{"n_layer": 13, "d_model": 224, "n_head": 7, "n_kv_head": 7, "head_dim": 32, "d_mlp": 576, "vocab_size": 8192, "activation": "geglu", "norm": "rmsnorm", "norm_place": "peri", "norm_eps": 1e-06, "positions": "rope", "rope_base": 10000.0, "rope_fraction": 1.0, "qk_norm": false, "attn_scale": 0.177, "bias": "none", "tie_embeddings": true, "parallel_block": false, "extras": ["capped logits"], "init": "uniform", "init_std_qkv": 0.0394, "init_std_o": 0.00773, "init_std_up": 0.0394, "init_std_down": 0.00773, "optimizer": "adam_atan2", "lr": 0.00144, "beta1": 0.95, "beta2": 0.95, "weight_decay": 0.15, "lr_head": 0.0188, "grad_clip": 2.0, "warmup_steps": 583, "schedule": "wsd", "decay_fraction": 0.741, "decay_shape": "linear", "final_lr_fraction": 0.05, "batch_tokens": 65536, "seq_len": 512, "doc_mask": true, "train_tokens": 570500000, "steps": 8706, "dataset": "wikipedia_en"}
MLP neurons of a small language model. Each row is named by its layer, matrix (down: output weights) and neuron, and shows model dimensions 16-143. Each number is 500 + 40 x the weight over its row's rms, rounded and kept within 0 to 999. Numbers have three digits each. A neuron's up and down rows have the sign that makes its largest values positive.
A block is one neuron, or neurons of one layer that tend to fire together. After each block is what it responds to, as a language model described it from the Wikipedia text at the highest values.

L7.down224:518530426534533494482519507538515455473512503564561516511560550502464517516486568457522531582544558402452560492446408502562493439489517476542506519434436460526574551544517484515515549512431534464508521502533568487537543538534527507533490478499549466383589568517468511546556494534453423474464474527519538449483569523495428508494529482452445535511505514444481516532491434497504534432496
L7.down254:609413498498508504463565471497412470479505490521526515574499563533488524482470638438488514566521484519454526502456453495522437500514538517538500540502470456489541468489513497495516430501497525484480460456501499534447482519532498519524478454513498490546496477520507490475510488527490498491455516491422494507542518521527490489503489469496531554495527480474494541479505464485467473546482
L7.down362:518437467481495485572463503528584480500450511519446529485476474538466560497533566528549490627530422504446453516452493520469461512446501568577432532512493526478551383489437472509524491493543491442462484485525421523473430456464541486487492539505511502523543471518558535521523507552602435486583549500407541505545456589548554540502520529497522478460554487484463483506490528511481439559492
L7.down534:584455508500586450461504409564457492487499489489515547529527489542477492494519552521540524613474509474598530471506456440601488563509522467476557522489486466513533452498539536475536429456528549520507459515504495513458548490516468489522529441522518509560518462520527493508507551606460472510450531527486570477504500524492572499495499473465491553543494480458489493443483499467476481523510
Table cell separators

L7.down86:557512470448438481476514483477440485433467425489554435483546483503536491497531507481481503493524430571491452546507518544535499520521543558494458595553490469562562444464502481542524483461556552437498525550473492536467431474521480498532528469438492495477484465515502502458506532510535509501520522473548447489587494513458490482479549504431469556459515486495575499499433556551419530474598
L7.down372:535520563494522561494478483506503486516459518533427503502514462535553427505476497516442450495542483523502504486517499514498541442457563507493540570573454537580522504522521452530544445490475548512461447458457520517468488420476478449514517501531431495541550452471547515540514536461569443537533537486592503459542510536519511514504509516496485534444524536526472532511437494478469515480460
L7.down452:534537528457469597523547570548517478477454546508453413546500524456508542552545550448502550485499457539522499450465446481466489553488575538517500490526530451515543475491417572483443537474407464534490510540439442415438529495579614465537480503534522547533511566485463503515405526552585533442474519449518478503531473482463496536595531507539469516465488512572473443494446566549483495508544
L7.down574:586523503404498475487474460615497492442505469473520475494510472437481420552518599536543445528480402488541466506456499506502447515507487493475435528500550497449501505550532509448492481456496554492542421558457481453528471516532514509453475530506530508458513544490478442459581456527523468495503559528555453440536520567443529484474536509484478475502485505507502511520439483626458554453524
Table row and entry boundaries

L8.down71:563491552527551457444497496455492419460589533483509466507460536587484422487442545504471512578503503440544458530537488456511595462487462528529484515424462474471479583535476458528492482553475558541515536446517473501488497504560488428524540525462509527504485520504493434447567505505502538524564528535435491487452486471467575456518538492487494511560532521447476529490545497486508546461530
L8.down329:481448520511625485462474520494504469496508520513478539482490535512490405475470578543477525592525502477541441518550447486518537525487475518525523528483464521460494510523531496490459447499554488547544549446530439460507561502482491437519500548487538516555418445511465513504582558569450480512510508510477498503559537494468566459526528499492462547497364521544515496441494492484499465515551
L8.down435:389471537500572448463446490501508495504532527504482530460456516466489394494483602522495481635474507489542487549494465478514577504465458471531506539546424452505461518440552473561440456497537507514499588445514476447491550430479546482488478530518476518450473453493497502550522512542520491489483543538445538505488513511499531469552525538457462539507465506523553468435507457505504476517545
L8.down440:496450478487622484568426527500488513493483521514508458473495509512482416516484484461525521614448466513528461531521437492513518459463490531489550520537467429464490522520545542543404452417554520525509580488485514488514572463502540485478483472454550488474540500515484595466508518510480538458484487567480461525507532473543509491499509535470509506531403514497512460507510523536510497473534
Table cell separators

L9.down64:541467467506543485559468543495492515518492486504486530495506467531514505513486425494506503815490492514405488485502585490500489502456503478471450519522517482492472483539558556486518504480532502453534469508503539478526505487534491485518532486511525496463473500508485521490562482530527483531465555461503490546482506560489511541546478472472514499516508441479422482508565528523497477532423
List and cell separators

L9.down82:559458479516508513525486532446498524485526511545431535546535533544495527473461528464493486626519464451449416445472534566496519521462457526509443507526484510522495470517458517492432567422538452485536534508487471491482490545489480465470419529460475512481551545508482496509483520481538549519519535495518440554523484513427542492490519472537543461493442553562510507535482569536495475478526
First-name endings

L8.down94:476547507502507514505464418518513546512461398402535494544549480511390356520476539463503543538464480554526420416466568494535515460494568432563496452545459474468451551474523576534516485495515490511413503458494550522451503431540524505547484456464518463435525531532527429497526481513518513560580498484463517549480493502518493469469497495547515590523493531479553500532506511434503483515479
L8.down258:476479461534448470508464491532489463453490463536501538485532535577496527443530552540481495607498469513509473544632479484480497540483520544478515499570541545491525484506497469433575505439541483536486520506466508519493570516562532483579477533492506473605541524584491485463450479510491487467541547516497551462502458626501545439481544491475518507409449493549536504517434540494522512489521
L8.down313:464531510480524480515464497563492498484538474618568501474474482491524548495503479470502469521520475485494432483521464537522496520476567481498516545525479444546535461481454480473480534513478487553418549491429441467522514523457500479448468545581474563472530569551489612566512484526501461479462587445474504494450496535545489496510476459563512454470481479548476575465497540473505520496404
L8.down522:468481442585535481410539487483469518488409512527497414532494487551450447472484585528487505575488504514487448540421479482492496501486489535484461478484509484513522516477536510468476506486485462568501502521515498495499505465483513599498477469590504542493442547562438502528451541502453507533466417582484529525502526442560560539488516450486442504481494433496566486487502543516532538449548
List item line breaks

L7.down11:595445523525508517458513526431486482506548488517546447521510572499549469435460508530507504589455499526467557516531445461555562486530533506547524473468503516490442568497427519476470473502468531564494465470497517570425472546534479597492513442537516518549516511471467472502502558462478581500483486519402467525518545481500417482454495433528536558522598473494458543532506477534447523501490
L7.down210:558485508494510500446504514490481494512479487548489510518508493495486517477509631450450497569528487534488517536481407471547460490487486446546483478487538448476452483495482500502561438501516488460467482434508467539447472520514497468433491449498511529526522504440497485467467523503466469531459505448403503532531497486494464493508489479492536541477578473511544536481467520478507474557489
L7.down435:529516531578508480467556496427519547482519508412572504524519538479534513527399461514449495508398551483507526543498542476540482496477531454517463481494546467498389485558563465553511522511502483509564493514532511507512530468541479482455540490544498524599555544500490484499553523442468504522454497516436427444507538490479515481472473505489490532483554497509528546480472477477521527537562
L7.down497:510412529483440566487470520477466432503526480498511478489525528416531430487561496456469523551479478537497506564420441523488527554538430488486512475506482517589521516513478437467551414472473431513489503514534506580513464539493491497511509453533528585481444462481498535541550532525582500580463496515424469433446561532494475468521536535462539455492491532460466511528511465537418516514452
Start of repeated names

L7.down68:438518470442562462516541497518470576515484486582520484587532479537494496463515579498567507446472530509517520534566545497533486486513504529476581458484497422574480488521466487525440517499509463524504526510530504523466500470519505525450488439466482469516500555491485529541499495501413509561498541499490466521487503503530478479512534439521456500478524523512517498485514549472524543451504
L7.down192:539478491513510492424439522559441497489498491523535510565494513463459506523518429482442497529553474482547601460474458419480505512503461526559465551553495607480517522459482493524583485517533493437453545454468431438539527528494520491552547545493453478531425436498521526558498463494486496484451462501489521412491475559472487447504426422480461547516495531457534480552492417458483400501470
L7.down351:511432515449527494436510490543509508501432464580471517515536486512508492523456594461484507480598478498492514537458500570443467495440524475542528490538456437593515486508517544519470559533479467532495503476516501490523459479415483524445518512517387564453535545428509508551498501456527445461486528568531496507541468553518533581414469493510479520479472530515583480476490535523543574483497
L7.down504:590545452537537476476473474507454475411535477460480442540590526545496488505470536507486442542501482521505511463589553500490522474510531503511494486507535487424500516508523504479436525486501484542485458471469440518429447572470490491503436457477455463579507455476461554490487517516488499518438545544502426406538428515458459508532492450524512490504444559492463483508583552463566534487485
Person first names

L8.down109:496500463483466522412479498483462545531538520502545484456439514472534433512475561548504545451475512426518504485446505479498523505466503383542544416414494558541516529456540485490455499478548464548531577463471511467479475468475509419451505496498481557476512549443470471540486470506502517495473476620543512527553555414467509520500472501486479573578451515534540455465542422485432538437504
L8.down177:497472436545483494473502499525531543524532441459642439447496481483553492547515391521426468475541464495483537534573521483511553616454472411476503546476523519503579516467497522496510559519500530508553476530492483452454542447451537522564529492546515506524434479515555478502511552513508426520478490545533525547442534521564473515590517516487526498508485505456512459500538416536495509442545
L8.down188:574480461507454517460482497486425535523502501454577450521494556495535468526450524500510558414476527459449454545531503489525479525522533415506548468429528512535468597456508518490469508501578463551516532517454528477496543464542488512435435534497550491448502501485477449490456420505489491462514460549544486446562532408474515402524502519517506505501484501555563487489553440463430481413516
L8.down521:458498462557412485484539497440472565520472503457545441482500549467538519549454549536466475442482452486446523548441505479498523459473485395552521463450528534513500501495529536488436555447502471474481496510502538481544451477541475517449499556464490543464477538455480468455519499562521472454516470626499443530471542466490539486557484445516491485527430539526451475461582466586511503480473
Mid-word name fragments

L8.down229:497525433491462401487456498448453554515469416533479461445528522465510463471470547454482479587486495558510539441499522549522522414512467488561536460501504538545536550452449534565490550495504532513487557554494468570475487503467458539460532495511527451491502457455552552518493502526522539514466470572520472453439445531462521406533456567490497568515488505458534451562501412509492505504514
L8.down355:544452476497562394502467528528552404522509544499499457511496516537489455543491533485503528516479508513543461423544554502516451513420497512521480495512496458480564489558479475491468529493457497521491459514482553559484532494463518493472481527511519542457465555470502504529544518514505416508485505530635461519507470556558557564503496442490504507492378585550521487491469516521577484443523
L8.down445:528464508492529539601524488496527498513498497422493487469489495497440510618537555431429566509463520526510539418500495513483414530529524499518508473550441455451495552443566553506412556440537497543513483534478487447566486502473588538457483459466467523484523542517535500570526549527456501514551489511545455529482448498476517544484469487544483468515496575542494499442524511485468541554436
L8.down513:532493408466580546471527506484572546476520437466510504543504525565530595483539540508525522490466459579449488457530502492511453528448450513560527547559472522494465467427474483553476560434478503575433539435477488465493498508445480609454528496525435447493484427485531518543510447494531432494406485544581459523528441576476483500544524566515541477540420501507511505497493574572498508543501
First name before surname

L9.down388:499508545481537560514503488512497566505491482466565450439488472542482535423541449496461499600500447467560444463501535493477502500459493495489517487422522498470454488562471554448520486478528505497504481507516447504490432527444559565488530515439461534504511513507563511456520446543456482471470538526551523597498523482535488492493488490530493472435629500529412517491522408571468466487392
Inside-word pieces of names

L9.down348:532454552509488479507512529468479493470480545550475468506397451497494563456530509547531443577465597541483483505498507506511528527529468526476495474504476460469471560530573561419513526483519552476537467456426513413466428490487523516554535552519534529443493509564476534507539476509447559521514582494478560468451577510526503476515504552453481523562452516492445596531560494532534542488579
List item line breaks